Weights of a small transformer language model: ALiBi, 6545 steps.
MLP neurons of a small language model. Each row is named by its layer, matrix (up: input weights; down: output weights) and neuron, and shows model dimensions 224-287. Each number is 128 + 32 x the weight over its row's rms, rounded and kept within 0 to 255.
Before each neuron's rows, "fires before" lists the tokens most often just after its 100 highest values on Wikipedia text that the model never trained on; "fires on" lists the tokens most often at its 100 highest values on Wikipedia text that the model never trained on. A number after a token or word is its count.

fires before: "1" 39, "2" 25, "0" 7, "3" 6, "4" 4, "6" 4
fires on: " " 75, " $" 5, "′" 5
L11.up116 [121 111  97 159 134 110 143 125 162  56  92 178  99 105 107 159 150  50 126 178  82 104  61 133 165 128 140 160 141  93 145 113 123  94 173 121 106 129 135  82 145  84 120 115 141 107 136 127  65 104 153 141 123 162 100 153 133 149 128 126 103 124 141 130]
L11.down116 [149 131 110  98 148 134 111 152 112 140 165 167 152 141 122 124  86 149 123  84 187 166 120 153 152 129  59 124 121  77 153  90 105 145 131  64  32 159 203 153 142 165 104 118  72 149 146  81 156 105  64  74 146 105 208 173 126 108 116 171 160 166 117 168]

fires before: "0" 68
fires on: "2" 60, "1" 7, "0" 5
L9.up1269 [108 108 171 167 144 144 118 108 108 143 161  96 102 108 134 181 129  77 120 120  69 146 122 164 144 143 174 128 163 120  60 155 166  74 166 146 120 130 151  83 136 100 137  80  99  82  99  96 118 180 155  87 114 103  61 121 116 120  89  98 112 147 101 144]
L9.down1269 [125 143  59  88 160  82  70  93 112  77 134 142 164 185 172 106  82 157 103 183 117 141 114 148 118 128 134 148 114 114 155 152  88 119 107 114 115 121 143 135 128 140  95 110 102 111 162 116  89  92 125 113 112 142 111 133 121  97  47 110 113 107 108 137]

fires before: "0" 75, "." 14
fires on: "2" 75, " Vol" 5
L11.up969 [131 109 128 123 141  84 124 134 124 133 132 145 107 126 112 166 129  65 137 182 109 129 127 211 120 141 125 152 153 136 136 108 103 150  97 160 175 126 107 209 127 127 187 130 124  90 104 166 127 135 109 120 130 102 150  83 130 127 170  95 197 114  63 126]
L11.down969 [121  91 156 105 132 145 118 143 138 171 111 133 159 192 161 134 130 148  96 131 122 134  97  75 156 112 111 123 136  93  73 101 127  77 105 154 115 111  83 159 133 112 161 101 128 106  90 120 167 142 167 109  88 105 117 115 120 146  99 165 171 146 146  69]

fires before: "\n" 80
fires on: "==" 21, "---|---|---|---|" 20, "===" 14, " ==" 12, " ===" 10
L9.up1249 [108 117 153 166 152  98  93 126  89 115 118 143  92 130 159 118 167 113 222 160 175 109  99 143 162 141 152 171 145 195 114 157 132 152 187 151 162  83 171 158 155  98 116  90  81 141 115 125 111 134 104 151 105 167 106 143 116 135 148 176 159 120 153  63]
L9.down1249 [ 97 141  90 154 126 170  72 128  87 129  84 111 136 121 147 106  92 185 116 123  63 122  94 168 163 149 150  95  70  87 108 182 169  86 148  81 107 113 120  83 152 199 111  64  72 178 154  91 133 133 165 127 183  91 119 121 107 147 174 178  75 110 184 201]

fires before: "\n" 52, " " 9, "el" 4, " control" 4
fires on: "\n" 31, " until" 18, "==" 17, " ==" 5, "ich" 4, " overall" 4
L2.up1123 [153 121 102 114 122 108 154 118  81  95 162 141 121 122 155 162 118 139 130 146 142 138  63 113 138 127 141 133 166 113 158 129 126 116 125 100 138  79 109  60 110 105 115 111 130 109 179 148  96 145 153 129  75 151 161 151 117 163 115 150 107 120 125 144]
L2.down1123 [104 183 164 120  33 162 150 149 154 130 131 126 146 125 160 146 122 121 161  82 117 115  52  88 125 130  98 146 116 126  86 146 159 190  97 198 112 182 142 194 124 132 109 154 181 149  93 128 160  55 161 122  60 137  93 161 126  99 157 101 178  72  89 144]

fires before: "-" 41, "." 20, " |" 14, "–" 7
fires on: "\n" 47, "6" 9, "0" 8, "2" 6, "4" 4
L9.up1089 [148  87 112 155  77 142 148 103 156 153  93 128 158 137 117 195 155 112 127 133 107 146  65 106  91  64 175 128 139 143 100 147 116 120 149  86 134  81 101 100 191  83 144 123  90 147 172 138 138 156  90 115 154  80 160 137  89 153 119 119 150 102 106 126]
L9.down1089 [ 87 136  81  57 162 176  76 116 148  72 152 176 170 117 183 138 114  80 136 101  58  99 123 112 118 137 166  90 151 131 115 152 148 150 180 134  77 121  88 114  87 164 124 142  80 183 113 127 130 105 132 114 119 117 157 121 139 153  86 146 121 139  63 139]

fires before: " " 41, "\n" 22, " |" 5, "---|---|---|---|" 4
fires on: " |" 80, "---|---|---|---|" 8
L6.up259 [138 172 130 175  91 135 107 210  95  95 108 133  95 164 157 137 167 144  96 129  88 123 157 196 121 124 129 143  76 134 172  89  94 149 143 121 129 135 158 139  99 139 104 111 113 129 111 131 166  56 182 151 142 118  97 185 113 152  95 115 127 104 131 183]
L6.down259 [132 174  83  74 100 133 153 148 108 197 160 110 135  85 108  93 124 129 169 155  70 131 112 185 134 128 109  95 113  51 107 135 141 201 136  58 167 131  93 109 140 160 111  90 176 141 105 136 180 107 158  76 100  53  85 132 107 101 125 162 122 163  95 124]

fires before: "\n" 86
fires on: "===" 34, "==" 29, "====" 8, " ===" 7, " |" 7, " ==" 6
L2.up856 [ 94 103 168 149 113 163 134 139 138  76 104 122 169  97 118 142 182 153 131 137 137 166 148 196  77 139 139 105  97 178 103 146 101 106 110 122 124  79 141 115 100 168  97 169  56 132 176  48 102 164 162 154 133 138 219 167 120 148 104 132 144 115 129 139]
L2.down856 [126 120 144 136 163 136 140 125 154 157  72  94 142 135 175 131 180 118  52 141 108 122 128 149  78 106 121 130 168 146 125 166 144 100 155 111 161  71 161 158  88 148 113 120 152 156 171 126 134 135  71 181 145 101 138 218  66 164 120 126 142 118  98 123]

fires before: "9" 76, "8" 23
fires on: "1" 62, "9" 15, "8" 10, "0" 9
L11.up694 [127 130 130 143 136 153 109  93 166 121 127 141 134 143 130 112 129  87 152 119 145  64 108 165 141  84 105 129  97 122 109  57 116 128  88 143 157 119 115 113  99 128  29 121  88 159 139 151 143 190 137 166 112 126  69 109 170 130 134  91 113  70 137 117]
L11.down694 [148  83 119 120 119 106 111 126 156 129 115 218 199 160 150  97 154 135 133 108 104 118  99  95 190 142 183 143 134  56 173 159 137 101 102 202 143 140 156 159 150 134 111  93  67 123  81 114 120 140 167 137  75 102 177 114 133 128 150 104  87  55 137 114]

fires before: "\n" 61, " the" 5, "-" 5, "," 4
fires on: "\n" 65, "," 27
L2.up1058 [139  80 133 120  85 100 146 138  69 194  55 150 165 142  92  95  77 177 156 155 136 149  69 151 108 120  91 138 115 136 150 193 131 107 101 118 186 132 118 103  92 107  90  79 166 174 120 132 162 120  68 109  70 155 137 108 181  97 164  66 103 102 160 119]
L2.down1058 [ 59 113 154 145 135 163 122 146 200  94 105 176 172 101 135 145 151 125 177  83 105 156 116 137 117  91 121 116 162 101 112 172 112 196 189  52 162 140 141 187  75 104 137 161 100 122 112 140 178 156 124 120 127 182 122 125 176 100 113 192 174 115 121 146]

fires before: "\n" 100
fires on: "\n" 43, "===" 21, " ===" 17, "==" 8, " =" 7
L11.up1004 [ 97  69  54 167  69 151 194 102 151 181  69 138 118  95 161 204 148  61 135 131 119 173 169 129 121 130 144 120 141 166 133 178 106 133 133 187 143 100 109 137 109  73 135  81 150 180 121  80 170 101  24 136 147 125 105 112 106 128 110 114 140 130 124 135]
L11.down1004 [ 73 151  68 123 154 177 163 142 135  89 116 132 109 175  32 156 118  78 123 103  89 144 104 160 125  89 170 139 135 143  59 111 121 102 143 133 167 101  65 212 103 127 139 138 110 120  92  90 111 143 119 126 153  87  96 148 130  41 139 108 158 113 101 122]

fires before: " " 36, "\n" 27, " |" 6, " Goals" 5, " Apps" 4
fires on: " |" 93
L7.up645 [147 118  84 122 164 143 151 100 170 137  39 117 139 122  85 146 108  86 145 165 157 168 179 141 111 150 130 103 117 123 219 175 120 167 135 133 143 123 170  98 111 103 153  75 135 133 131 152 101 174 129 116 168 117 108 128 101 114 111 147 119 139 187 118]
L7.down645 [141 119  66 125 162 111 148  97 154 126 119 118 148 118 139 107 179 121 111 125 118  84 196 140  84 164 136 151 135 138 138 210 158 139 122  45 186  90 116  82 153  77 122 110 143 130 117 137 157 124  92 125 173  98  86 153  75 183 128 163 153 104 108 146]

fires before: "\n" 67
fires on: "\n" 24, "===" 16, " =" 13, " ===" 8, " made" 6
L7.up512 [175 136 131 169  67 113 124 172 139 154 117 151 143 122 157 162 137  22  90 131 163 136 111 144  91 120 114  89 103 134 121 100 140  99 133 118 153  33  91 116 121 104 134  96 130 111 156 106  93 125 139 159 111 176  69 145 187 114  94 119 116 138 116 172]
L7.down512 [124 108 131  64 181 106 127 172 118 111 121 105  93 102 136 126 118 158 190 104 150 164 115 187  86 141 151 180 138 109 139 129 113 146  74 122 127 173 140  81  99 142 100 108  82  89 127 124  99 142 132 200 146 124 136 110  85  65 106 105 102  91 139  96]

fires before: "9" 55, "3" 4
fires on: "1" 76, "t" 4
L7.up690 [101  84 128 134 200 170 141  48 129  83 153 112 142 155 104 154  79 121 128 191 137 111  75 104 140 146 120 137  95 115  89 133  64  89 124 120 174 126 214 126  99  94 150 152 138 132 145  50  59 127 136 128 105  94  96 128 118 128 121 190 106 110 120 119]
L7.down690 [107  85 106 134 150  94  90 143 114 175 146  57 161 113  93  90 120 127 171 147 137 149 105 109 141 182 206  87 159  95 177 138 121  97 178 158 175 139 115 154 132 121 129 136 153 133 128  94 138 102 108 138 132 155 138  94  95 109 158  95  54 143 109 201]

fires before: " |" 39, ":" 12, "." 9, "0" 6, " " 4
fires on: "7" 41, "8" 29, "6" 8, "9" 7, "t" 7, "5" 6
L7.up1139 [ 68  71 112 125 185 124 141 158  66 174 174  69 152  81 136  98  91 106 102 103 101  94 116 154 120 111 130 119 110 115 169 135 101 118  91  82 126  98 159 176 133  99 125 137 127  86 184  98 114 113 101 155 143 140 144 145  64 168 122 153 121 160 132 133]
L7.down1139 [ 98  70 100 123 166 210 186 141 131 120 130 110  84 105 132  90 119  65 122 132 108  60  87 137  87 152 117 125 144 180 151 116 148 124 149  80 123 138 157 106 127 161 186  72 114 158 126  68 123 117  72 149 135  97 118  59 128 144 147 163  78 181 134  95]

fires before: "s" 64, " " 12, "\n" 4
fires on: "'" 64, " April" 7, "\"" 4, "old" 4
L2.up921 [165 182 158 137  92 174 185  73 134  81  76 165 226 112 171 121 122 104 159 173 118 155 120 135 116  91 102 149 194 178 117  92 132 133  90 141  99 134 115 101 109 157  94 102 114 117 184 148 124 115 111 153 116 102 102 128 195 153  78  96  91  30 123 185]
L2.down921 [153 172 174 112 150  90 194 169 138  68  80 127 102 141 127 136 169 120 141 123 111 123 133 135  53 140  97 180 127 144 119 114 171 167  79 148 156  92  66  90 149 111 119 111 133 160 115 130  83 188 114 114 152 145 124 159  34 209 147  72 161  59 109  82]

fires before: " |" 37, ":" 17, " points" 9, "0" 5, "," 5, ";" 5
fires on: "3" 33, "2" 29, "4" 20, "5" 11, "0" 5
L7.up838 [125 157 151 129 129 136 102  86 133 109 127 169 115  97 179 162 148 114  90 124 219 118 145  88 122 118 148 113  63 143 113 114 125 121 152 184  77  90 157 139 105 161 109  92 135 103 129 161 166 106 169 148  44 156 152 144 117 108  78  83 178 120 168 152]
L7.down838 [147 126  86 119 109  81 103  83 113  86 120 141  86 135 121 148  80  91 127 165 166 164 160  89 111 141 120 140 114 103 142 134 116 111 118 227 103 157 123 144 106 122  49 105 148  82 125 147 129  98 137 128 123 132 119 142  95 130 122  77 149 120 105 105]

fires before: "9" 72, "0" 10
fires on: "1" 80, " there" 4, "\n" 4
L10.up747 [102  75 123 199 141 100 132  93 130  78 145 116  94 109  30 158 161 175 139 144 115 130 104 100 157 190 124 146 140 140 101 158  88  95  85  63 152 174 125 104 120 126  70 112 135 107 130 134  71  94 140 150  84 128  98 147 122 107 103 109  96 141 128 140]
L10.down747 [ 72 111  98 120 131 150 159  89  87 117 143 168 191  91  98 129  77 108  85  97 102 129 123 119  86 116 112 123 138  90 147 161 166 129 131 140  79 200 177 136 107 139 146  73 116 103 155 165 127 146 123 102  89  89 120 108 170 130 176  78 146  64 161 173]

fires before: "′" 14, "0" 14, "″" 10, "1" 9, "4" 9, "9" 9
fires on: "2" 17, "1" 14, "0" 14, " " 12, "3" 11, "5" 10
L2.up853 [170 170 163  96 167 185 113  65 161 121 148 141 157 103 131 133 167 135 109 101 105 134 108 171 122  98 142  95 147 153 140  79 133 141 164 151 152 146 121 183 140 143  88 160 152 113  88 133  49 106 144 105 115 147 100  50 186 114 137 132 142 131 146 150]
L2.down853 [132 106 151 189 170 111 131 169 143 131 149 132 132 110 169  88 132 145 154 105 120 109 193 102 143 118 137  87 171 166 135 108  92 116 176 133 202 174 130 159 123 111 181  68 136 105 129 115 131 105 138  42 101 121 157 113 123  92 182 124  97 149  95 164]

fires before: "\n" 38, " In" 8, " He" 8, " The" 7
fires on: "." 58, "==" 20, ")." 12
L2.up1078 [150  82 121  74 130  92  84 163  73 121 167 117 169 170 119 130  78 121  92 100 144 143 119 147 121 137 123  33 109 177  78  74  87 216 136 119 181 114 155  98 101 112 118 147 105 192 124 140 156  62  91 194 134 165 165 152  94 127 122 110 174 150  82 142]
L2.down1078 [ 95 172 157 122 170 121 138 137 189 132 150  86 117  48 106 127 120 171  93  71 112  97 156 116 178 175 122 130 202  72 115 205 155 174  80  92  86 139 126  98 102 145 145  67 139  76  70 135 183 149  70 148 127 148 101 173 138 151 105 144 110 146 131 159]

fires before: "-" 57, " " 9, " |" 4
fires on: "\n" 50, " All" 10, " W" 7, "s" 6
L10.up1199 [160  93  67 117 121 139 123 100 148 122  86 207 183 144  72 186  56 152 174 112 134 132 117 128 155  47 151 135 114 155  91 144 117  95 164 161 137 140  61 152 119 111  70 199 135 126 105 118 146 125 155 131 152  92 133 124 115  62 103 125 139 103 100 100]
L10.down1199 [ 77  87 157 165 148  73 133 124 138 132  77 119 163 119 139 136  74  88 133  99 140 166 105 120 154  86  88 114  64 165 138 135 133  65 157 119  93 113 166 117  95  93  98 124 127 137 163  94 117 131  96 122 146  94 144 148 152 137  89 147  75 155 128 175]

fires before: " " 47, " $" 5, "0" 4
fires on: ":" 19, " of" 15, " |" 15, "′" 11, "N" 4, " was" 4
L7.up1114 [ 57 161 138  79 159 132 102 185 114 168 136  98 143 155 178 141 189 113 120 154  76 172 189 120 115 186 106 121 143 154  89 168 113 136 114 156 139 121 165 143  79 160 152  98 154  98 140 142 150 150 126 194 126 116 119 107 160 122 164 117 123 117  96 107]
L7.down1114 [141 149 162  99 141 137 168 185 147 151 113 163 188 111 132 147 172  77  67 128  65 150 188  97 109 187 117 162 108 136  84 113 108  80 157 160 123 152 138 121 145 147  68 135 175 149 116 110 100 129 109 182 119  42  77 113 169 166 130 141 127 160 106 157]

fires before: "\n" 31, " He" 10, "Early" 6, " The" 5
fires on: "." 43, "\n" 19, "==" 12, ")." 4
L2.up452 [106  65 128 163  78  76 128 161 117 119  88 110 143  98  87 128  97 166 165 136 151 106 111 167  62 162  97 149 195 134 190 120 132 173  86 131 116  80 134 103 127 127 139 117  89 108 184 118 159 180 128 171 135 118 118 157 123 132 108 123  95 107 185 153]
L2.down452 [ 71 118 115 119 178 111 127 134 115 114 143 116 152 157 135 137 137 111 138  90  80  77 121 131 216  96 155  76  47 126 100 152  73 100 198 167  97 141 123  83 140 209 132 167 127 159 118 127 133  84 120 107 109 121 111 135 112 164 146 138 108 118  59 119]

fires before: "0" 74, "s" 8, " of" 4
fires on: "2" 61, "0" 15, " if" 4
L11.up320 [ 86 171 158 129 154 185 157 100 149  88 144  79 117  96 119 169 124 137 181 147 158  47 154 131  78  97 140 165 154  73 111 135 149  83 135 123 151  98  89 155 148 164 138 140  97 157 119 145 177 137 157 103 119 188 187 152  95 139 122  84 187 120 141 126]
L11.down320 [117 110 138 114 117 110 175 111 135  99 137  74 179 162 124 165 134 152  51 150 127 187 125 119 169 163 161 122 117  82 115 145 205 153 144 116 115 159 146 152 155  94  93 110 115 118 113 177 165 138 137 149 112  97 105 107 128  89  36 135 137 105 129  99]

fires before: " " 43, " |" 18, "4" 7, "1" 6, "2" 5
fires on: " |" 48, " " 20, "1" 6, "4" 5, "2" 5
L2.up1200 [ 97 133  70  64 103  85  81 119 101 152 103 119 183 172 112 103 126 174 119 121  91 133 119 151 132 138 175 167 135 183 128 113 108 126 137 118 126 130 116 104 115 147  94 186  38 121 147 150  88 191 195 174 155 127 153 150 164 121 168 126 153 124 183 128]
L2.down1200 [122 150 131 123 125  98 109 190 153 129 127  83 126 150 174 120  89 155 154  92 113 138 153 109 150 116 166 152 154 188 109 166  98 157 176 107 123  74 154 152 122 154  97 146  57 119 199 110 136 142 144 144 139 170 137 156 129 173 152 122 118  82 113 104]

fires before: " |" 59, "," 14, "." 6
fires on: " " 38, "6" 11, "8" 11, "5" 5
L7.up324 [171 200 124 123 113 159  75 124 185 100 117 137 139  96 123  93 173 135 176  92 149 145  98  58 142 184 140 198 100 135 186 136 142  86 103  86 144 122 146 188 114 147  79  92  81  85 151 167 108 105  93 226 155 166 143 153 121  95 113  99 148 102 155 117]
L7.down324 [138 144 137 129 132 181 177 151  92 117 143 163  91 128 108 111  96 135 108 128  83 134 194 126 153 109 187 107 128  63  89 129  95 197 148 169  59 164  85 112 140 119 128 185 149 145  92 115 143  94  96  92 149 142  65 134 146 163 163 109 114  69 121 106]

fires before: "0" 100
fires on: "2" 100
L10.up28 [138 127 197  72 135  89 155 121 104 124  81 118 148 162  82 129 134 140  90 144 103 150 112 151 194  95 130 117 160 108 129 135 103  92  77 131 137  77 134 147 124  90 126 117 113 130 171 143 174 145 116 139 117 109 105 131 116 127 112 149  97 113 128  98]
L10.down28 [ 52 172 113 126 148 106 164 147 145 104 168 100 137 124 129 126 149  80 152 115 126 155  93 119  63 134 136 114 123 138  87 116  96 138 189 138 132 174 101 105 129 108 143 161  76  63 138  99 113  79  95  98  91  77 114 115  71 107  63 123 144 122  93  99]

fires before: "|" 21, "ed" 16, "|---|---|---|" 5, "|---|---|" 5, "il" 4
fires on: "\n" 38, "a" 25, " Em" 7, " the" 5, "az" 4
L6.up114 [133 102 146 139  94 124 137  91 102  90 168  93 116  96 125 109 132 204 160 161  73 120 147 132 115 213  46  88 116 187 156 152 112 102 159 141 105 170 164 164  98 139 217 171 152 120  54  88 127 118 106 201 153 177 134  49 143 129 106 184 122 151 108  81]
L6.down114 [ 71 166 105 165 113 107 126 152 131 138 148  82 140 130 124 160  92 184  79 141 144 120 207 158 108 180 137 132 135  78  92 131 180  81  90 124 122 107 139 129  97 153 167 137 129 151  76  60 149 143 130 137  81 151 160  97 133 109 142 136 104 139 157  90]

fires before: " a" 33, " the" 11, " an" 8, " " 6
fires on: " is" 31, " was" 13, " a" 12, " in" 10, " of" 9, "," 7
L6.up511 [119 109 158 157  76 110 203 158 167 185 140  84 126 115 120 136 131 120 136 143 133  91 168 167  86 107 152 157  80 174 138 143 114 164 109 176 173  98  80 159  91  89  89 161 141 178 153 128 122 157 112 138 106 125 122 122 145  85 122 131 134 125 122 173]
L6.down511 [144 130 167 158 134 117 151 116 159 146  86 172 145 139 143 102 149 115  95  71 107 149 130  89  94 110  93 163  58 149 122 109 128 160 146 187 141 128 142 103  66 158 102 126 135 137 160 130  88 126 135 145 155 158 142 121 101 104  85 168 134  63 119 132]

fires before: "2" 33, "3" 33, "4" 12, "5" 8, "6" 4
fires on: "9" 24, "1" 21, "2" 17, "8" 9, "0" 6, " " 6
L11.up948 [144 144  96 130  60 117 125 104 131 108 110  96  76 131 155 161  99 126 157 182  96 151  55 103 125 128 171 134 121 101 108 157 133 156 162 175  88 121 139  65  60 201 145  73  90 148 129 147 171 179 114 140 160 130  84 154 111 156 172 161 124 114 146  96]
L11.down948 [153 105 126 157 148 156 135 108 108 196  70 153 113 184 128 121 132 144  99  82  90  79  41 107  95 131  78  90 106 128  82 132 117 126  87 126 125 197 136 122 155 247 122 112 136  99 148 137 152 173 122 129 156  88  71 148 104 135 147  73 174 133 141 147]

fires before: " of" 26, "\n" 24
fires on: "\n" 27, " one" 15, " part" 7, " North" 7
L10.up1264 [173 129 176 148 152 143 101 184  77 122 142 121 133 111  82 102 125 145 136 142 117 169 108 118 105 179 134 151 114 127 154 123 140 122  58  91 155  66 162 120 126  98 146 144  79 108 119 139 152 136  80 165 131 166 127 163 141  92  60 129  75 179  47 108]
L10.down1264 [ 63 153 174 122  95 168 159  97 150 103  81 157 118 124 158 110 109 177 128 132 188  82 167 164 156  68 165 112 100 134 135 142  91  76 114 136 105 142 133 151 123  89  91 107 155 122 178 105 134  94 117 140 111  87 121 103 143 107 160  71 147 105 223 189]

fires before: " |" 32, "." 23, "," 17, " points" 7, ";" 5, "–" 4
fires on: "0" 15, "5" 13, "4" 12, "3" 12, "6" 8
L7.up364 [151 120 128 107  88 212 154  74 175 164 149 113 141 132 117  96 163 146 119 152  92 121  98  72 114 127 102 184 116 150 165 152  88 118 204 119 109 123 109 161 109 158  88 104 135 109  74  96  88  84 123 191 132 170 131 175 103 128  85 133 102 110 164 166]
L7.down364 [161 121 108 149 114 108 177 114 184  98 132 145  86 126 129 161 161  96 107  96 115 163 117 116 125 104 110 117 139 101 159 122 133 171  91  91 120 124  93  69 107  69  62 109 140 135 133  95 154 153 145 130  98 178 119 122 114 143 108 145 157  74 102 101]

fires before: "9" 49, "0" 40
fires on: "1" 52, "2" 41
L6.up1153 [157 130 110 141 139  58  57  98 146 108  96 111 184 172 125 112 141  25  97 130 143  90  84 148 137 106 144 140 166 158 163 112  73  99  77 131 107 160 144 112 123 204 161 114 159 115 172 201 139  32  99 154 173 107  92 125 130  99 101 108 143 122 123 140]
L6.down1153 [192  83  89  76 161  99 121 144 141 150 137 163 118  77 106 138 127 113 160 171 140 128  93 168 118 119 115 127 118  34  75  71 115  91 123 174 136 139 151 146 142 114  75 173 131 160 177 120 130 167 135 126 161 188 119  63 119 234 122 120 129 106 127 159]

fires before: "9" 59, "8" 8
fires on: "1" 77
L9.up665 [171 116 179 176 115  69 150 129 160 130 158  97 176 134 130 125 114 179 156 164 105 206 121 155 114 190 125 116  97 127 102 166 170  99 137  66 106 152 139 163 123 146  93 104 151 142  62 138  87 119  52 115 156 114 108 160 168 128 109 170 120  87 114 129]
L9.down665 [148 121  76 140 126 155 164 133 132 128 105  95 137 108  93 108 171 164  82  92 106  77 164 124 130 113 166 102 123 107 166 113  57 135 128 137 123 132 118  83 177 182 146  78 105 148 152 139  99 154 164  98  92  96 132 126 111  98  86 128  96 124 186  73]

fires before: "\n" 30, " The" 19, " He" 9
fires on: "." 100
L2.up803 [129 167  91 160 114 106 109 188 111 146 116  73 124 144  88 141 127 148  66 145  87  90  96  96 209 123 129  83 111 148 130 101  99 123 122 138 143 149 138  70 102 170 190 139 140 137 124 133 126 138 136 143 102 165 144 141  79 164  77 170 114 124 112 172]
L2.down803 [ 74 167 127  70 173 148 138 110 109 108 121  94 170 117 131 135 153 119 105 131  88 105 136 158 220 150 168  97 139  95 110 110 127  43 151 114 134 104 146 174 162  96 138  66 151 128 120 158 136 114 149 137 130  83 136 162  77 163 119 148 120 123 137  95]

fires before: "\n" 45, "-" 7, " " 5
fires on: "\n" 58, ":" 13, "4" 4
L2.up698 [122 131  75  94 163 138 134 129 131  89  35 151 162 135  85 148 112  92 177 116 118 136 135 170 114  97 126 129 123 180 152 147 112 155 119 120  98 117  71 179 127 110 101 157 108 140 153 152 113 108 176 157 151  67 151 153 119 179 124 117 105 104  75 174]
L2.down698 [101 116 125  77 119 190  85 150 135 157 128 114 146 175 168 176  78  81 136 177  96  94 110 147 177 128 130 122 102  81 117  93 132 112 140  52 154 159 148  99 171 146 123  90  83  80 109 165 113  80 131 138  66 108 123  63 145 129 140 150 131 122 176  81]

fires before: "0" 57, " Year" 8
fires on: "2" 57, " the" 12, " (" 11, "s" 8, " " 5
L6.up847 [125 118 131 132 114 127 143 151  70 132 128  63 139 128 150 127 111 103 105 179 157 193 176 165 127 149 167 137 117 140 169 154 114 191  94 120  76 202 174 128 126 180 137 142 140 152 145 104 123 128 154  82 105  79 177 151  90 168 180  11  77 198 128 122]
L6.down847 [145 102 131 154 193 189  53 146 102  93 167 120 151 160 158 159 114 129  69 122 178 128 132 143 118 132 121 152 144 115 133 120 135 140 145 136 144 143 171 115  76  49 114 114  82 170 116 153 111 114 198 112 107  66  90 150  98 178 143 128 141 122 163 113]

fires before: "\n" 28, " The" 13, " In" 6, " He" 5
fires on: "." 84, ")." 7, "\n" 4
L2.up1233 [129  88 138 101 205 166 128 128 150 119 118  88 110  79 156 110 137 196 140 175 162 127  56 133 133 130 150 119 147  94 187 165  92 144  98 171 132 130 159 104 149 134 130  81 127 151  76 150 121 120  93 130 111 149 159 124 155 180 147 133 154 117  75 157]
L2.down1233 [ 93 134 149 121 146 112 134  89 121 182 115 133 157 118  65 134 138 147 121  77 122  86 122 150 136 105 124 127 120 122  85 106 172 164 136  80  98 130  52 157  94 134  68 195 160  88 142 175 164 139 146 144 116 121 120 128  79 153  86 103  83 148 189 186]

fires before: "-" 63, "yl" 5, "\n" 4, "–" 4
fires on: "\n" 47, "th" 6, "5" 4, "0" 4, "4" 4
L11.up501 [141 103 178 132  84 121 136  96 139 122 150 120  66 151 123 182 123 176 130 126 111 109  79 105 151 128 150 125 153 143  86 190 107  66 182 138 163 146 173 138 108 107 104 139 108 157 124  95 172 170 110 164 129 103 121 141 107  99  97  97 168 117 139  88]
L11.down501 [ 94 145 111 180 174 127 132 151 113 144 100 140 161  95 132  95  95 112 183 123 156 112 161 131  80 170 141 131 138  79  98  90  95 165  98 145  82 103 113 104 129 104 152 103 169  97 153 119 165 139 140 173 105 205 157 144 168 120 163 140 112 114 134 158]

fires before: "0" 33, "-" 22, "o" 6
fires on: "2" 35, " All" 18, " all" 9, " in" 6, "5" 5
L11.up1040 [154 109 123  95 137 174 161 151 152 153 101 119 126 126 179  86 102  89 109 158 110 139 111 104 122 113 131  66 140 150  61 188 144 131 140 117 125 116 110 149 158  74  88  86 112  89  82 192 141 125  89  88 131  96  91  93 118  98  98 187  91 130 137 131]
L11.down1040 [ 73  98 115  87 127  74 127 127  81  75  83  62  96  93 153 167 150 172 130 121 211 156 127 135 133 118 142 121 139  76 157 142 211  95 134 143 159 155 101 149 110 124 160 161 167 151 103 105  87 133 153 140 106 123 120 129 105 128  83 163  82  97 152  49]